python train.py --intermediate_size=1024 --vocab_size=6498 --qk_norm=false --parallel_block=false --extras=["capped logits"] --init_std_up=0.0176 --optimizer="muon_variant" --batch_tokens=131072 --max_seq_len=2048
MLP neurons of a small language model. Each row is named by its layer, matrix (up: input weights) and neuron, and shows model dimensions 64-191. Each number is 128 + 24 x the weight over its row's rms, rounded and kept within 0 to 255. Numbers have three digits each.
After each neuron's rows, "fires after" lists the tokens most often just before its 100 highest values on Wikipedia text that the model never trained on. A number after a token or word is its count.

L2.up504:101118158135116163118118192163145161148076146104129105118162156153146150141160150127154133112127196144161118091131108118120155107110132123145144128111147129087135151109147124107069109161132124164098129154142120086119122139103130131175129126140132165146129131111091087152128111122100164115102103120134141147103094077107137132119156141155145133144129163090128120110117141139129136121126
fires after: "." 28, " |" 16, " |  |" 5, "\"" 4

L3.up40:114111151128126114106121109150128139134139090108171162153125163135116127086087072115150125105133146084112109119131168122121087128151137138081129093164146093171141119138136130104093134145153136162121109137164134152119130097133153134135164119139114110104147132161095134116134122133132155137092155145121130170088114137134097124140118098109143155126095111104131139090140155153148134145114
fires after: "\n\n" 47, "\n" 12, " to" 4

L6.up763:098135132157115203126156149108119116154123100142161111141077125122131125092172126130110113108124114108094086126153167093174123094126119157132150132153117188142111115137180154111127135128118103124137121142106118116124131114162143142098150101143116108116128133139156130140128159157123116127145143113134148121117120158109113106150104106159136167133084123152123147106123113159165124159132
fires after: " w" 41, " to" 9

L3.up841:109101125111103149096101133116082191092127132110123125115136115105147087146098131128111122069123123128168139156140101097104102135143114131155135113158099106141163132077135163145106091103132096111168125067143121074116132124138130125111117131115123153152125173101107124146115153129136086142123152145149181148129103115164105113139136113127063113156112184154094168155126156141156095135123
fires after: "\n" 57

L5.up821:115114081103120101144134180131117159131117137144151179122174119130122119143152129149110077098114146146096147153149174078141138137127133157136104121134166139160123096123152127175147151093154119103059120110111150118129107091115141110105185132107108128113140124120103126099125139142119155130087137103105129101121096116145134153111105139138147174144123127124140114118148095115095107134115
fires after: "1" 23, " | " 17, ") | " 11, ", " 8, "th | " 5

L9.up430:134067118112147125162107121119122152108130117146156148128169138101133102148114145067090144090122145125094120135104163162078139133154118112130130144143108131134094121108153140130126119104125144100103135100142089134122114100131097146167153106137126155115105157133082142095100122164077106128121141125121127098115108158092121145120139184115121180145134119134168139187109136122116113137121
fires after: " | " 16, "," 13, " " 8, "–" 8, " (" 5, "1" 4

L4.up456:111124167143065116170170098110120137066099165125140146150101150141155112109108114113113096147119107111163136147117108102177165164114121100113144162168149146108096124138131105128079111111166130137120133135146148139111120103167123136170146113118149137143140088138140125123153112084067125135113132123159136125110102113119147112162131081143143176146148079104146152138137108139139127161180
fires after: "\n" 19, "andidate | Votes |" 19, "otes |" 6, "|---|---|---|---" 4, ";" 4

L10.up727:138073118152098105089105119131147103090105140131131136148138126096099123141167143070125121152152088130050092091107147149111154156128149165158153127105135095092147128119145113121141082126151133137104144117130107142163176108160142134112162115150134136112114152190136084137116109110142102147151161142150137123142108125157147149130142142173165097134146135118139130150120099163126131154138
fires after: " on " 15, "\n" 12, " On " 12, "\" | " 7, "On " 7

L6.up219:143104127133145110126147137125124141092140128146141132087089072087119083144101140148119130108138144101140144122141124147127076139101138100102122138149107162118082110119138122134110131107117128135154117100129149140148115118142082116129156174123094142109161131126188152133127101173122132146079113116131130178107118148173144127117172112115137122123144099160148148112135145138147131125141
fires after: " | " 34, " " 12, " (" 8, " to " 4

L13.up244:096146100098148133167150151096117136117080185117142146110114128124162151116121137105145116138139082087134117117162126117116170086158130096117124158176110125132113162118091122141116117126135158173122132138129160119125179073156144149110177117140140119137149147102188104136129149118154153095120126137156134170117088148092097090144132131138125149090128085125146112125163134121109120112090
fires after: " ==" 19, "==" 17, " ===" 13, " in" 4

L9.up727:135179168100115132173133107150170143106150139150153132105107098128076141113115110170129141141142103127148112145129119139124138148142152108076103105153142089118116131102094085102131129116116134169119182106123103123114114136148108096142146126116118110152096123133142083128138113123091096090156096121153150112168124109089171131167093157106111166181130140181098107120136143149146132098099
fires after: " |" 42, " |  |" 6, " % |" 4, "==" 4

L3.up944:112130156119084128158128128136104136120149116117109151146114151154099097132096159101139131115170154141139138130101130094117122163125124121148089162155095103089162100101147128169081114101130094152135142141127142162122094151135179104150098139121105148116133122125152096096090095104136115120101107115134101150158103142150136090110147110094162143102147104120112162123149121157115157105107
fires after: "\n" 22, "- D" 9, "er" 6, "\n\n" 6, " D" 5, "D" 4

L5.up414:096125177113122148124114087157156109112142108117164116111144151160131116149109131109168146148157175141162118091103124106163138131123169111166091133140141177116103135126147147200114109127110142163148087128090122122200136144174169141107116123113128144137120147139155145150136142116124104114139139128121133099151113126137115137100134133116117163143159123131161139100120113146145135101101
fires after: " E" 14, "E" 12, " D" 10, "D" 8, "- E" 6

L3.up627:136125150113123077114140137106069152117152127142181127123132100168109114148110105142135120106129108122148120137171098122083103152067113091182130121136122106076088139133137117145176150173162104101117124170139153131139136136159095147136132113126090084114108110171103118130128110134157107168119125112117139168100107112122116136131119152145135133134149082127097146126116149093121101086134
fires after: "2" 28, "1" 15, " " 5, " the" 4

L5.up389:115121129138119118084112146162137080127098116168141118074104108125141115123139138174143139085121110119169145171153157145123108132155096133105150111123155161111145132155128115154090133163127156119136144127123116093134163165147095109139121120155149126137106081110095105093131142104142100135111105115125143146143114119137140143140123132128095110148123150092153188146168157109139143159125
fires after: ", " 22, "–" 18, "-" 9, " November " 7, " February " 6

L4.up406:071103163120135180172110133121164133098135137094143115107096133130126118143152152115130152139181137131124094135129172122094112112141128116144126131117115144136097125105187122122131153142115159135146141151113132118120111148171153145118151119101094117154083149135115125100099116111135105189122148107134152115161136113111109162125098134135137110096155146141164140161115139142149105136092
fires after: ") | " 17, "0" 15, "." 12, "1" 10, " (" 6, "6" 5

L5.up982:090162114197169163133169114102102139135147164153111122103164110119097129143156130133118138149112137118150136104088146091171150121111143123148136089151137106099123106162110141083151101150136142124155136126124131088111084119144127148113135159086116147099144165118088141140104164115137119123094145110124163161119113139102126150097125141149171134156092153088123164147151148098104128127143
fires after: " the" 18, " The" 17, ", the" 9, "ing the" 6, "ed the" 5

L5.up111:121138096118128118106100154140073155126144167138103145125186141154121166091111127122144138142135129124139074066129132129150123114124133117100135112128063135145145149138117128119126127105121162137118134100123148093153122089133125074134112145111110109160135166104137130147143155124127138140159098142174143127133114140119124154132082096148095107123092117166128121093105138190134135132119
fires after: "." 26, "===" 13, " ===" 9, "==" 5

L10.up829:105162123154128124143141127060119081109146147124145126136188159097128164157086109135136124119100085149139148157165129122138129124146105132133107099122111106134120088126109144137109130116096103119126133099101140162170174127106135149123134106113128149119140140138179096163101123146169174112111161151141127083132123131122112125141105124132142139137109083110156103121156144160169075091121
fires after: "." 47, " ==" 12, "==" 12, " career==" 4, "==Career==" 4

L6.up421:087150123115109157119102129138104119137184176132140139172118173049102130125144133130105101142122148091165152131126149126150171159130100124092104106128144104101143130134147100108085085125126135133127143171088108175100117115123116104186129166109151116129154142121142111127126087120133115124111112126154155125122167133136137187107145149108144115139135076152144148090127191150155128138136
fires after: "\n\n" 20, "\n" 12, "|" 11, " |" 9, " | C" 5, "| No." 5

L9.up403:107102130104132111134117120121162169111103089099155152122131107109117092122118107149142159126140116131155155145139145118158119138161125137151132124146144157147152136118147083137062134129117107115113158125074134117123106132133117148135158113137129151159129149093178128100123149091169135170135097113143141136106136111177136160152124137101157145135136132174138153153114147094149129103104
fires after: "1" 24, "\n" 10, "\n\n" 6, " (born " 6, " " 4

L4.up449:124086109112175131108144153156130106169142127091142128158177096123089058141130110107143092090139157121154091166114118105153156110133144140138127128115120121122105147145170146095120155164118149135115156119148098168116158170112112122148155147131134135161143128136141113114134099102094176121155139082118153094069117120109137148098163108099138100120130161128154150159155146131145138108085
fires after: "." 56, " " 6

L10.up610:132103119125124131149109145100127142142152137137157128144086119136109114092144126091147110076178105128129130140140122163145117089137114114158162133109141121078125156128122154135148159172116089146163139145109121137097113154112087157118196119089111153092131126136160125141097120163116140119149148109135151141123154095139129112042119157127098138086145147129136116111113083165171124146122
fires after: " w" 28, "e" 8, " W" 7, "ve" 7, "o" 6

L2.up502:126108165126115121121137118146134166126115140152154113101134135160130135104110126099136112147125149127126111118155098112118129151139143115117106108173087129141101134111183134128170165142163119113109167090112144085149165141132101113163125100152097161108151118114141133151130121172104074185095149150166117134131075116109084116134135105154121125101117182118164125137115104117107174116090
fires after: "." 42, " |" 12, ")" 4, "\"" 4

L2.up123:137129163119109134109110124114131133161110126106103112139081144127154127142058162101124117095132170128129121134120142113121158129122151147105123093136114143108129118130100112093147152130104108168120165184172149120129124081132149127138122105155114126109124145136167113143152139104132134120137181129139065165107149123124088126154185147104131129154105179117133089140135134107125158135119
fires after: " |" 24, "." 22, " |  |" 5, ")" 5

L2.up1007:139086134096107169119107107144145165118126107148141108113156121136145159104102117115113085112128108122172124159127145127100135113119129137102104114139101150112121153123125119171138152119120133105122147093070106111109136096181098131164101153081116121104113128149119133142129105153140102113075127091146133126123088092124128109163148116131135124152131116095122135177130124124101150108145
fires after: "." 37, " ===" 7, "===" 5, "s." 4

L3.up31:115180132138129204098091106145168162087106167156137146131128108143087117118135117133093102094174112128127112087128117107119145136151152114139144126171118128103128107089149123136141124119172130123133149143127160135148136119129097152123123156099150171133108111112126107123149102099139138154109144100144151134105105137147109154144103137095136118121160124149109155155126124121135122104162
fires after: "\n" 62, "|---|---|---|---" 11

L4.up195:129150157108122132105139126191118129103120101150159138096126115187122097085109126167113110134131090132081181125144170125140123133154129128143139138157106101156154142112099121105107129119134151111114152093112111139156126117149126170151139106147156136074129161161133158104176087090153108106117098117120119106188113130114152138107124139139160130169107136141154114135131088103123132134140
fires after: "0" 21, "1" 13, "===" 10, " |" 6, "2" 6, "==" 5

L9.up130:081149130147118095162131108106105079118130120143142121107185166141136137135114104123109087108152106122143181120141134087145159125155120094173121111115127125102134121120135126145123079140096097137163138137106143112144177140116136144111119122090127178118110140095141155145077143142172153106095138136150131080135148160137153132121086128128162132138112089155156114088174150157139105112087
fires after: "." 60, "==" 6, "a." 4

L5.up259:148147158179115149153139157149089151058144117182160111137114143100111135137129106129114135146111126171146084138142113128120117165168130116180141123130133118071117111146132103174134134116125105129133107160132138131136123113142119106164130095141165150112120117136094138096109127124126136147113138116105147113127106141151158109145109132130117099102100109139127155102122120126137153122174
fires after: "1" 83, "2" 12

L13.up67:130117137079123123094141149146084127096110181133108116119151148123148132159104148110155134137116107127122104121143118115120144127119135144107137140148131106112107109132123133093133134150116124070143187128107112138155118151155128118125132149117097171118160118171175113102109124130115135182139070111171156115091068130192103110098110106098133150128118142130123132176135117154139075155095
fires after: ":" 23, " | " 9, " on " 9, "On " 5, " November " 4, " October " 4

L2.up209:129157143112085142096117104153131102145160099153146113104188127151115110115173107118108173130091100133178130142115182114139121126170158118115099094139141107121111081124120143170120167164108131111117118141127123121092108087115173143161134143095134172132128117081082127133081118116111133155144107143135143112103117141166146175130113158188110112146116123102121139148110121128116132103129
fires after: "." 29, " |" 20, "===" 4

L10.up88:087158135126061086139141083123120137126132132101130120154118150141146141132089106133098118093137124103161116136144140177124133137147123150130113078122216152128132130120157127127119146119151150145175092114111114102162135121117128117126116150135123116143131096143120160124162118125116144112167097156106146168183119141091135175096127148106188161159131104145163156071125116098135148101143
fires after: " l" 18, " L" 13, "L" 6, " n" 5, "| L" 5, " | L" 5

L13.up224:120123088112153110113156137181154137139093117102108160147109121133110114150130146076141127141126152095119134173115123130158103119181176131126140092096148087102111094134138130149117187139088111088135183150176145147181103149094091142164119146161115143121154075147157104123131144161124147148098131159126112132101095131122115159151080133094137121149136174143149143131107098180126134149157
fires after: "\n" 32, "| " 10, "5" 4, "025" 4, "–" 4

L10.up533:112108152088085113130125117131101149130126154128158094111174134149126138120114122142099132128167148148137112072102100206126132109145111108137152144115115129149092177100129165107113114109095134135146134180094161107131123170135155092107111138146119124135119102158157109115121122138115143152110126111109147122139145143092098111104161152132171140140120122119182164134077150145129150128141
fires after: " sh" 26, " Sh" 12, " he" 6, " L" 6, " l" 4

L6.up744:129129117163158114105150111140098154168105177106152077137133164095117125147096128089131152141101142086175159109115114132117130174117159103159125061173142143125110121139124142115092152137135164100148143118157102113135091127096110144122155132123134171150149146116111134147128115129156120167116148170133147098108131128102123149123091119137140130182146146155148105097155128078096085154122
fires after: " The" 23, "." 19, "The" 14, ", the" 4, " Wh" 4

L5.up604:084133126147126103121103124132099164165121132125175133126116120173162145122078116127064140109160107152114161156102092110111111148103106121157140090115124071150083126117179148155131091143168112135108141080112117159129131117167125115138129108109136106141157114149147174132149100119093115143138147130157126151114120147133093113122112094145131148086120152142137166143114172157118104119139
fires after: "1" 31, "2" 24

L6.up17:135127117112108085138144151142116101094115159109145153089128127130075120091114129095091148132128127088147126155138143092139140108104164136138100143132152118105119172124132119073089182157159163104089153148142129171172166113109123151130141174151170117127128101099115124116120111115144133154137107141135115165153095107119152175126135156119140113117164152182145153064124095133083084138097
fires after: "\n" 63